From a checkpoint of a small transformer trained on Wikipedia: 47.7M parameters.
MLP neurons of a small language model. Each row is named by its layer, matrix (up: input weights; down: output weights) and neuron, and shows model dimensions 368-495. Each number is 128 + 24 x the weight over its row's rms, rounded and kept within 0 to 255.
After each neuron's rows, "raises" lists the tokens whose logits its output raises most directly, leaving later layers aside; "fires on" lists the tokens most often at its 100 highest values on Wikipedia text that the model never trained on.

L4.up965 [148 120 110 110 132  94  78 131 153  89 109 117 120 151 105 108 129 118 126 136 159 140 125 107 134 115 131 129 153 132 124  99 127 140 127 148 146 130 122 114 143 145 112 140 155 118 105 125 109 114 135 138 134 132 126 138 133 107 173 111 143 126 131 107 136  97 132 126 111  96 124 106  96  82 141 126 104  87 137  78 133  87 118 135 139 155 144 167 148 161 128 134 154 139 155 120  99 154  66  85 139 175 128 107 143 125 123 156 128 163 126 139  98 148 129 175 111 106  82 114 107 129 136  46 150 116 101 148]
L4.down965 [115 124 164 112 121 114 129 161 105 118 115 157 169 137 145 137 133 152 140 160  99 135 128 162 159 128 109 151  92 104 161 114 123 162  92 114 142 145 139 121 115 114 133 144 100 155 112 113 116 150 114 121  84  89  82 125 122 105 124 135 173  98 112 145 109 108 125 130 109 137 134 132  96 103 125 111 107 144 148 115 127 185 120 113  54 102 119  86 111 109 102  96 135 165  85 137  88 117 138  97 129 133 105 164 143 152 148 135 109 117 121  84 108 124 124 123 111 152 134 127 135 153  84 113  93 120  92 156]
raises: "mates", " others", " symptoms", " other", "==="
fires on: " and", ",", " or", "″"

L6.up1096 [169 119 143 129 138  97 141 120 115 136 119 129 150 128  71 165 103 120  90 163 129 182 133  58 128 116 137 179  78 116 169 132 139 116 122  73 118 128 152 125 118 100 168 140 143 140  69 151 124  97  92 126 110 136  99 124 115 137 138 127 148  96 116 117 128 136 179 130 141 114 101 154 115 102  91 166 130 152 101 133 145 134 154 118 122 170 128 141 125 111 127 151  97 126  98 111 116 144 142 154 107  97 121 149 125 135 100 105 119 143 155 148 122  93 120 105  96 106 140 128 186 193 122 132 134 123  77 141]
L6.down1096 [149 109 113 129 134 140 165 127 110 128  84 130 171 141 104 134 150 138 130 137 107 126 130 130 164 107 160 158  89 128 138 137 163 166  83 106 116 189 142 107 109 163 136  97 126 117 135 145 117 169 134  89 139 138 140 148 114 105 117 145 169 112 129 126 119 123 115 101 134 124 171 135 130  94 147 161  80 171 114 141  58 104 137 148 142 155 175 121 152 137 169 128 158  97 129 125 138  85 121 138 145 135 108 118 117 136 120 164  84 134 128 124 125 134 115 116 140  97  99 132 112  99 149 156 148 120 137 149]
raises: " of", " he", " they", " there", " it"
fires on: " as", " As", "As", " with"

L7.up1144 [128 106 158 144 142 137 141  81 100 117 106 141 139 141 135 131  63 117  98 105 121 114  88 115 149 130 150 135 143 130 152 140 114 134 115 150 119 112 147 153 122 111 127 106 125 167  82 193  84 128 130 111 103  72 107 144 151 171 117 103 173 120 172 154 104 119 118 145 109 138 116 158 143  68 132 132 106 111 165 139 143  85  90 115 129 149 126 138 129 139 157 141 156 149 128 145 145 177 111 128 127 118 125 146 179 125 110 120 143  60 125 148 133 138 136 178 154 182 126 161 125 116 114  83 138 119 151 134]
L7.down1144 [140 147 113 116 113 123 143 125 119 122 125 148 124 100 132 113 137 123 133 122 153 164 128 114 111 108 150 154 118 133 174 113 145 136 103 106 156 141 149  79 135  90  75 151 124 138 149 158 151 131 124 111 140 130 110 142 158 122 128 100 150 147 125 151 169 118 111  92 162 136 156 149 133 107 113 107 119 135  91 125 137 139 122 134  87 125 117  80 123 128 158  94 174 101  84 153 133 151 147 102 157  98  87 148 114 109 134 109 156 139 100 144 155 178 133 122 120 125 136 149  70 118 151  97 100 175 174 134]
raises: " 2007", " 2008", " 2009", " 2005", " 2018"
fires on: ",", ";", " |", "),"

L6.up876 [161 131 133 100 140 167 134 134 111 112 139 102 116 124 127 143 120 149 136 114  76 184 117 149 141 147 114 178 113 117 146 128 134 152 110 178 119 150 125 141 123 138 173 107 110 144 118 127 103 126 143 105 153 138 132 135 106 160 124 147 156 104 146  82 151 136 110 107 140  70 141 137  99 144 123  87 132 115 164  87 158 151  81 142 149 126 135 141 125  93 167 120 113 151 111 105 148 140 127 125 114 137 136 147 145 113 112 117 128 159 133  89 131 108 152 114  83 105 121 114 129 166 142  77 124 163 136 110]
L6.down876 [120 155  96 124 139 120  97 124 111 143 152 114 142 117 110 172  93 122  93 116  81 113 102 133 100 157 135  76 150 131 131 130 166 100 152 144  86 138 120 120 126 152 120 106  66 161  97 128 127 121 126 123  80 134 105  90 143 149 122 117 106 115  88 156 119 112 134 118 131 112 140 160 111 159  57 143 129 149 161 113 128 157 150  96 144 159  70  97  87 147 147 139  88 153 132  99 153 115 123 122 133 147 132 142 162 128  82 145 183  85 137 125 145 129 125 155 122 126 140 152 138 109  88 107 115 154 106 117]
raises: "led", "lets", "IS", "ling", "es"
fires on: "-", " y"

L4.up168 [127 103 161 186 135 148 128 117 151 133 115 143 146 146 119 129 134 149 100 116 111 105 119 122 103 163 174 117  79 133 101  86 121 122 127 110 119 134 139  96 167 132 125 111 113 165 126 138 148 122 143 138 183 143 156 132 116 132 124 130 143 124 136 136  92 130 140 157 109 130 103  82 127 140 119 132  88 137 107  77 129 103 143 105 179 146 122 119 137 150 127 160 105 131 141 139 117 102 103 139 128 151 137 123 151 109  91 105 142 123 138 134 164 116 141 185 141  86 117 145 112 139 125 100 111 116 156 176]
L4.down168 [147 164 137 139 114 145 113 129 172 130 139 121  88 133  86 121 120 118 133  89 141 116 142 152 134 141 150 132 107  98 169 138 123 125 152 144 158 133 152 118  77 109 135 138 120 131 144 136 169 124 132 120 104 133 125 141 100 156 140 136 164 113 116 130 116 156 109 143 139 151 107 144 139 116 129 135 133  67 164 137 149 115 111 118 123 106 128 180 130  97 107 118 113 111 104 112 111 126 137 110 145 161 134 117 134 144 134 137  93 109 154 105 125 142 127 163  96 118 158 121 114  96 118 113 137 106 137 141]
raises: "uing", ")===", "ful", "ving", "de"
fires on: "-", "–", "ver", " Un"

L7.up972 [124  91 133  78 118 127  76 124 112 154  85 111 161 134  85 124 131 124 118 163  92 153  83 168 148 107 171 160 104 139 149 126  93  86 134 183 160 127 168 108 155 159 134 123 106 107 146 111 120 136 146  75 118 110 140 151 109 155 118  74 126 122 130 148 171 114 142 100 110 122 144 101 121 106 119 142 117 105 129 134 158 138 106 172 119 149 104 125 115 164  96 155 145 148 147 124 119 166 118 135  99 172 144 122 145 135 142 150 113 152 165 111 123 129 131 133 125 112 150 112 129 155 118 143 132 154 137 118]
L7.down972 [143 119 134  99 143 120 136 147 145 132  93 143 145 143 155 111 126 124 122 111  93 106 163 135  80  81 127  77 134 130  81 122 116 129 162 142 145 120 108 152 114 146 108 100 137 161 186 122  88 104 131 156 109 103 124 136 145 138 132 115 118 119 127 118 176 122 134 141 115 152 148 132  90 175 163  93 146 122 145 138  92 136 135 143 145 149 132 141 116 139 149 126 124 141 100 123 118 147 156 123 122 158 130 167 129 100 126 117 121 101 154 154 107 120 143 130 147 125 100 153  87 134 123 123  94 152 133 102]
raises: " practice", "e", " fact", "see", "es"
fires on: " (", " This", " a", " which"

L6.up737 [106 122 119 100 133  95 151 123 142  72 153 140 176 180 154 128 106 148 127 115  56 112 114  92 121 130  90 116 118 102 197  99 142 132 134 142 167 104 110 130 145  87 108 160  77 152 151 145 132  91 145 143  79 101  91 110  65  97 121 140 134 111 157 156 137 141 158 146 145 103  90 137 147 142 120  96 150  98 184 139 119 107 140  85 151 163 138 151  90 130 102 135 163 132 116 133  76 115 129 162  93 124 117 140 119 136 141 130 126 136 157 126 141 104 123 124 147 126 126 156 189 124 115 124 111 132 128 122]
L6.down737 [167 160 112  95 112  89 166 101 135  97 174 130 169 119 136 114 113 184 131 116 133  99 138 117 150 141 101 123 148 143 168 110 103 159 125 134 148 142 115 139 132  94 116 120 109 192 101 106 115 120 140 148 163 129 133 151 102 127  92 153 152 116 106  88 114 134 130 132 105  89 128 115 133 140 153 123 145 142 130 123  97 138 117 135 146 119 114 159  90 146 118 108 173 156 153 151  89 154 142  91 149 106 121 132  66 136 158 112 145  77 170 139 115  97  95 170 137 136 122 137 151 170  92 169 137  78 208  92]
raises: "ment", "ver", "ments", "ton", "can"
fires on: " over", " in", " to", " under", " out", " through"

L6.up1029 [143 155 111 146  77 117 168 119 117 120  98 159 149 142 134 131 133 138 135 139 111 122 179 106 132 147 148 120 125 160 126 150 115  94 162 129  98 157  99 119 152 142 163 154  93 153 107 132  95 116 113 156 108 129 111 114 111 127  98 169 146  91 144 118 108 124 125  98 108 165 159 136 156 155 107  97  77 164 121 133 124 145 118 117 152 146 105 123 149 142 174 138 143 156 134 171 100 138 114 106 122 156 106 140 149 150 118  81 155 126 175  96 123 101 138 116 110 126 133 125 130 130  80  68 135 134 159 165]
L6.down1029 [166  95 108 140 138 143 126 117  94 109 147  67 116 133 172 142  88 107 119 131 134 154 140 120 102 116  80 177 160  83 148 117 127 128 105 110 143 106 100 108 154  93 160 174 118 130 111  88  89 114 120 118 118 136 149 121 127 163 119 106 178 118 175 143 123 156 113 129 135 145 133 107 107 167  96 103 143 144 106 118  54 134 107 114 142 121 116 145 100 138 135 133 128 155 144 146 142 129  99 173 133 138 145 100 119 125 133 108 176 126 141 156 161 109 113 127  68 126  95  99 166 128  98 137 119 121 158 136]
raises: " not", "n", " continue", " have", " try"
fires on: " could", " would", " did", " do", " does"

L4.up238 [107 136  67 153 129  93 120  64 141 152 142 130 132 142 109 133 193 104 102 152 106 115  86 111 123 129 129 124 111 141 145 128 137 137 145 127 120 125 148 114 135 110 187 132 110 159 128 161 134 110 111 102 157  88 128 158 146 120 129 118 150 142 162  97 129 144 156 132 118 138 105 121 128  93 105 142 136 151 177  87 127 148  81 112 110 132 128 107 125 152 165 119 138 130 156 134  86 151 165 120 133 142  98 107 113 149 168 144 129 114  83 126  95 114 131 185 118  94  93 146 107 143 138 149 170 122 131 155]
L4.down238 [132 130 138  94 100 167 118 149  90 130 120 100  89 121 142 149 141 152 140 114 113  97 137 106 146 147 131 119 140  82 127 111 129 156 156 161 128 158  77 125 133 119 155 135 100 145 130  93 107 159 132  73 142 105 135 124 180 143 162  93 132 128 168 130 141 156 140  99 127 142 142  87 160 109 150 104 159 129 109 112 114  95 178 112 134 113 102 161 109 141  86 140 147 136 157 133 137 116  90 127 122 155 130 138 108 128 155 126 156 172 133 111 148 172 101 151 123 182  91 123 158 155 156 145 128 171  97 123]
raises: " operate", " improve", " perform", " provide", " reduce"
fires on: " and", ",", " or"

L4.up1082 [145 120 143 120 152 141 103  84  97 120 106 180 137 157 118 146 106 147 166 156 150 127 121 159 102 132 131 145 142 151 127 168  89 146 114 156 137 146 102 130 136  89 115 110  68 160 118 127 124 139 127 166 106 141 134 110 158 166 158 120 136 137 132 138 112  97  95 170 178 129 117 119 159 140  79 155  86 121 153 120 167 104 141 122  96 184 122 114 117 179 126 119 177 167 144 103 124 161 142 104 106 131 143 100 131 139 126 136 118 137 163 136 147  99  99 104  92  99 145 158 133 165 103 126 109 107  84  94]
L4.down1082 [113  97 116 139 126 136 125 123 162 138 114 124 133 112 110 159 139 114 171 141 163 129  59 102 189 148 123 169 133 161 155 172 130 136 132 100 134 129 103 170  97 126 150 119 103  73 156 120 128 102  99 149 144  92 108 143 121 117  97 115 121  96 121 121 124 140 139 122 129 113 131 128 130 124 110 129 109 150  93 151 125  94 156 115 111 127 167 159 107 121 145 147 143 112  88 136 135 132 139 142 139  74 119  51  83 113 128 103 131 147 138 107 144 127 130  95 123 171 131 148 113 169 105 113 102 109 139 124]
raises: "tures", "ly", "ton", "ach", "mill"
fires on: " over", "ag", " on", " out", " under"

L6.up178 [126  95 130 120 135 108 173  94 137 111 145 110 140 210 161 128 110 150 146 122 115 119 103 162 162 125  99 129 154 122 140 107 106 139 148 149 116 128 147 119 107 109 114 161  50 128  72 168 146  62 136 123 121 101 141 166 104 110 139  99 147 148 106 132 162  89 137 167 154 118  93 151 176 122 119 137 114 136 152 129 156 118 104 135 114 159 127 161 169 168 171 146 120 138  99 116 127 162 166  90 156 145 111 119 139 129 122 143 141 103 189 154 151 144 125 107 133 114 136 181 160 143  75 146 143 182 112 125]
L6.down178 [111 139 133  76 126 106 147  93 127 151 114 149 155 132 176  97 114  87 172 132 108 108 127 112 143 129  95 126 126 175 148 112 135 125 103 113 172  84 133  83 137 127 120 105 114 118 103 108 147  98 116  98 163 132 162 106 118 131 102 121 154 140 123 145  82 145  81 167 120 123  97 134 152 123  97 138 168 125  75 149 105 127 111 136 149 129 134  71 132 133 138 100 139 149 136  81 107 122 176 138 174 141 143 164 101 156 124 122 155 150 137  90 120 115 130 121 115 198 148 130 126 148 112 168  95 146 125 117]
raises: " number", " variety", " range", " percentage", " degree"
fires on: " a", " in", " an", " large", " out"

L7.up463 [160 115 118 115 116 119 164 154  99 137  98 111 132 105 120 140 109 138 119 144  92 118  59 128 140 143 154 106  98  97 139 159 112 131 104 170  95 147 153 136 120 112  75 115  93 116 137 165 168 144 137 100 132 119 177 144  96 151  92 107 164 101 156 196 117 122 121 133 139 160 133  93  99 152 112  83 155 116 147  82 115 107 121  97  98 127  90 143 132 123 159 143 136 134 167 144 116 135 118 155 101 128 138 135 107 136 122 131 152  80 127 101 128 153 139 112 121 132 117 118 151 127 127 122 162 106 120 122]
L7.down463 [103 141 147 125 160  94 140 117 109 178 142 112  90 123 131 118 155  86 104 126 122 131 101 129 156  96 132 124  99 120 120 141 112 130 143 114  94 111 140 152 178 122 113 170 134 159 128 105 123 117 104 147 126 147 106 129 181 129 114 142  93 152 147 111 163 119 112 128 107 140 113  98 137 116 137 133 158 114 106 145 115  96 167 133 154 156 106 124 119 148 149 149 112 122 157 118 135 137 139 118 144 125 100 127 133 156 149 131 120 121 132 140 136 143 130 137 145 171 116 132 161 134  93 116 162 130 102 137]
raises: " and", "and", "rine", "\".", "ers"
fires on: ",", "\n", ";", " |"

L4.up199 [127 117 110 163  82 125 152 144 104  78 146 143 119 155 126 117 125  73 127 108 148 154  95 141  93 127 115 136 159 130 122 141 110  77  97 143  71 125 134 114  82 134 115 157 102 147 146 172  96 119 173 148 138 114 173 109 135 124 148 104 104 144 111 113 117 157 166 140  99 160 105 137  69 105  99 163 105 160 113 127 136  90 143 148 129 163 155 168 168 152 150 163 131 114 115  97 135 126 144 122 124 134 153 151 148 114 113 172 164 113 107  71 150 119 129 149 161 130  98 105 178  73 120 145 115 149  73 140]
L4.down199 [109 142 144  81  98 181 119 116 160 103 140 179 129  85 111 119 128 134 117 105 165  98  96 107 123 140 151 100 122 144  76 120 136 165 193 136 149  79 131  96 156 139 133 136 109 186  86 125 152 110 132 189 109 101  92 147 166 117 142 143 141 142  72 156 124 155 141 160 146 101 147  96 146 134  53 134 133 152 152 147 122 159 121 116 106 116 166 127 139 113  87 141 117 118 133 150 139 133 151 136 151 112 136 132 153 137 163 144  80  79 162 126 105 124 119 144 145 139 137 179 150 126 116 107 133 159 164 135]
raises: " Bros", "town", "mith", "ential", "World"
fires on: "ks", "d", "ra", "t", "n", "ch"

L7.up246 [105 126 134 148 106 113  94 162 107 149  96  95 163 125 123 147 135 126 114 120 148 129  84  85 114 108 129  82 100  83 142  88 113 128 101 126 155 137 165 125 128 157 128 135 131 158 140 165 106 114 103 144 114 149 149 103 132 181 118 145 116 140 147 124 105 139 146 114 120 152  93 118 107  53 123 128 107 106 147 100 122  74 110 149 115 153 167 175 141 134 106 144 108 110 110 159 106 108 137 122 136 143 108 154 149 121  98 123 124 141 125 118 100  86 109 122 118  99 133 116 106 121 120 113 147 123 163 124]
L7.down246 [165 139  91 101 117 126 130 182 142 113 160 112  92 137 133 116 173 140 107 102 147 122 128 127 105  93 121 130 119 136 142 119 153 122 184 128 109 125 121 151 141  82 113 103 155 117 145 145 135 127 111  95 113  96 157 161 104 154 138 178  90 133 123 137 104 108 157 116  92 107 166 147 163 114 148 141 151 138 119  86 122 109 104 113 138 141 159 160 101 126 127 130 115 111 123 134 111 119 156  99 143 102 124 128 124 117 105 113 155 111  79 113 115 128 115  99 161 143 127 131 142  92 180 122 140  90 133 140]
raises: " Germany", " Australia", " Switzerland", " United", " Malaysia"
fires on: " (", " |", " of"

L7.up471 [117 134 126  88 119 140 116 103 117  99 111 131 133 147 136 164 142 108 135 123 152 169 125 132 147 118 162 135 107 149 170 126  62 149  97 141 128 149 112 152 105 122 134 136  93 126 107 150 111 136 139 152 156 155 145 109 168 145 139 108 142  96 138 176 163  99 142 143 145 165 150  89 140 135 134 152 134 157 128 109 125  91 154 111 103 148  90 167 130 182 138 132 134 101 122 156 109 128 123  87 126 124 178 172 139 113 143 118 115 106 146 121 136 116 111 100 118 138 138 189 140 147 141  77 163  84 131 136]
L7.down471 [117 132 105  88 103 156 161 137 127 138 113 149 146 130 134 149 105 144 143 120 172 101 107 130 111 124 147  86 131 155 138 138 124 160 158 123 164  77 134 116 146 158 154  99 142  60 128 151 147 141  85  83 105 127 128 117  89 133 110 144 107 145 161 146 132 129 139 159 109  77 173  92 142 111 136 107 122 138 140 140 106 137 144 126 148 136 161 125 144 149 141  89 149 107 128 112 120 121  88 137 140 118 105 182 142 132 157 136  97  85 143  81 147 105 136 132 134  80  92 118 119 143 162 135 116 131 164 166]
raises: "ft", " time", "ity", " day", " they"
fires on: " of", " de", " throughout", " As", " as"

L7.up106 [183 116 125 165 150 108 122 155  99 135 108 123 138 144 118 142 124 124 134  94 115 158 147 136 168 150 160 143 119 122 116 114 107 124 117 127 103 137  88 108 108 129 116  97 130 121 159 127 125 147  87 139 122 105 145 162 124 108 129  98 145 128 113 139 136 137 115 119 144 141 125 108 123 119  66 118 138 111 115 144  88 120  85 158 111 109 123 114 133 116 133 170 115 173 155 135 117 134 142 124  83 126 114 122 118 144 135  96 149 107  79 129 124 121 149 103 125 139 138 148 141 109  77 124 121 156 103 140]
L7.down106 [117 165 110 142 132 137 115 134 130  96  75 133 115 113 106 142 158 125 168 127 152 105 143 160 129 103 131 109 113 145 122  88 125 110 101 140 114 143 123 101  97 129 104 151 112 112 159 136 157 143  94  88  92  91 134  66 126 128  86 125 116 100 154 156 118 134 121 118 121 106 135 113  93 146 116 109 132 100 115 132 115 134 114 133 123 129 115 121 168 134 149 134 142 171 145 151  80 109 124 125 104 129 141 114 136 159 174 110 136 154 149 142 133  88  80 154  99 124 117 115 137 146 135 137 115 147 114 126]
raises: " They", " However", " After", " Instead", " This"
fires on: ".", ":", " |", "-", "\n", ")."

L7.up1512 [123  91 122 121 172  69 115 113 128 152  92  94 169 156 107 162 145 118 137 114  73 117  96 113 160 175 116 110 146 127 102 109  88 153 134 132 155 116 181 151 150 126 114 152 148 144 112 180  83  93 168 126 156 145 145 101 127  90 161 114 150 101 108 148 118 137 126 138 135 139 155 132 142 135  73 122 121 136 143 101 130 104 133  78 124 132 124 139 123 145 185 160 117 145 151 117 119 151 163 143 120 115 136 113 119 101  95 131  81  87 156 149 118 140 108 127 151 119 108 157  97  86  71 137 113 123 113  89]
L7.down1512 [146 153  96 133 111 146 162 101 157 120 159 101 132 125 145  79 127  82  90 155  84 154 121 143 111 157 172 148 152 165 174 123 109 142  97 109 134 113 117 135 127 115 136 102 140 112 151 135 194 131 111 144 103 140 131 148 137 164 110 113 112 106 141 106 123 128 162 114  60  74 116 104 135 147 120 120 126 126 127 155 132 151 104 134 136 102  96  94 148 139 171 115 112 162 143 139  67 110 105  99 115 113 136 132 131 103 104 137 165 148 173 143 140 130  87 109 129 143 135 140 110 125 150 157 126 124 106 125]
raises: "stitutes", "ed", "pat", "aud", " areas"
fires on: " in", "-", " (", " is", " the"

L4.up544 [159  97  97 125 132 135  60  87 135 118  89 118 149 157 151 124 131 114 109 166 146 126 164 131 131 118 148 138 128  83 151  87 146 152 105 113 130 115 145 134 124  98 159 134 107 151 144 166 104 142 144 111 104 165 151 127 146 178  74 100 111 151 149 120 114 158 152 111 122 179  85 115 148 136 149 100 144 132 133 116 163 117 151 129 104 142 154 124 163 152 140 101 152 111 142 121 100 131  96 120  87 175  90 126 156 109 125 158 156 117 140 125 166 147 125 111 147 144 138 132 112 154 148 107 129 126 142 123]
L4.down544 [156 151  86 116 140 138  79 156 151 156 152 116 131 163 110 121 105 137 125 131 116 103 125 137 102 106 143 163 103 122 113  73 118 131 121 104  99 142 103 119 135  99 178 109 159 114  99 119 100 140 103  84 166  82 146 102 107 110 140 134 121 120 124 101  74 124 127 168 123 124 135 152 187 120 142 111  77 150 123 125 177 139 145 114 116 153 172 136 168 120  94 150 140 155 103 145 114 130 151 152 138 118  92 114  89 145 131 145 116 142 135 160 132 123  58 135 126 164 117 149 114 105 102 137 139 117 123 107]
raises: "ity", "isation", " Province", "ization", " province"
fires on: ",", " the", "),"

L7.up406 [131 103 145 146 123  93 124 130 110 122 150 124 145 153 156 114  97 111 140 138  97 104  87 140 113 127 131 111 140 138 169 128 104 124 148 108 118 169 118 109 123 109 157 110 147 164 141 121 104 107 168 126 139  82 125 113 167 147 107 116 128 130 145 193 163 131 133 116 127 171 155 117 130 100 161  96 116 165 119 141 111  90 116 104 125 153 161 114 155 137 107 125  71 150 128 132 148 114 158 126 108 183 100 149 112 141 128 116 184 115 109  88 112 146 110 127 143 119 127 148 105 140 145 181 128 155 127 158]
L7.down406 [154 107 127 101 141 106 128 157 106 119 107 121 147 115 103 142 127  79 133 123 120 114  94 136 105 111  96 137 185 121 140  44 156 160 109 125 157 150 136 146 142 122 127 113 137 106 138  54 142  94 134 146 154 109 105 124 157 116 119 151 153 114 157 129 109 102 124 163 140 129 119 116 160 168 127 118 143 118 119 172 121 147 153  53 117 172  99 135 130 129 111 150 124 126 122  90  96  94 180 135  90 135 153 127 109 153 119 142 120  83 131 149 123 132 141 114 137 126 161 167 123 114 160 106 140 158 106 118]
raises: " Preceded", " still", " now", "ingly", " Succeeded"
fires on: " is", " are", "=="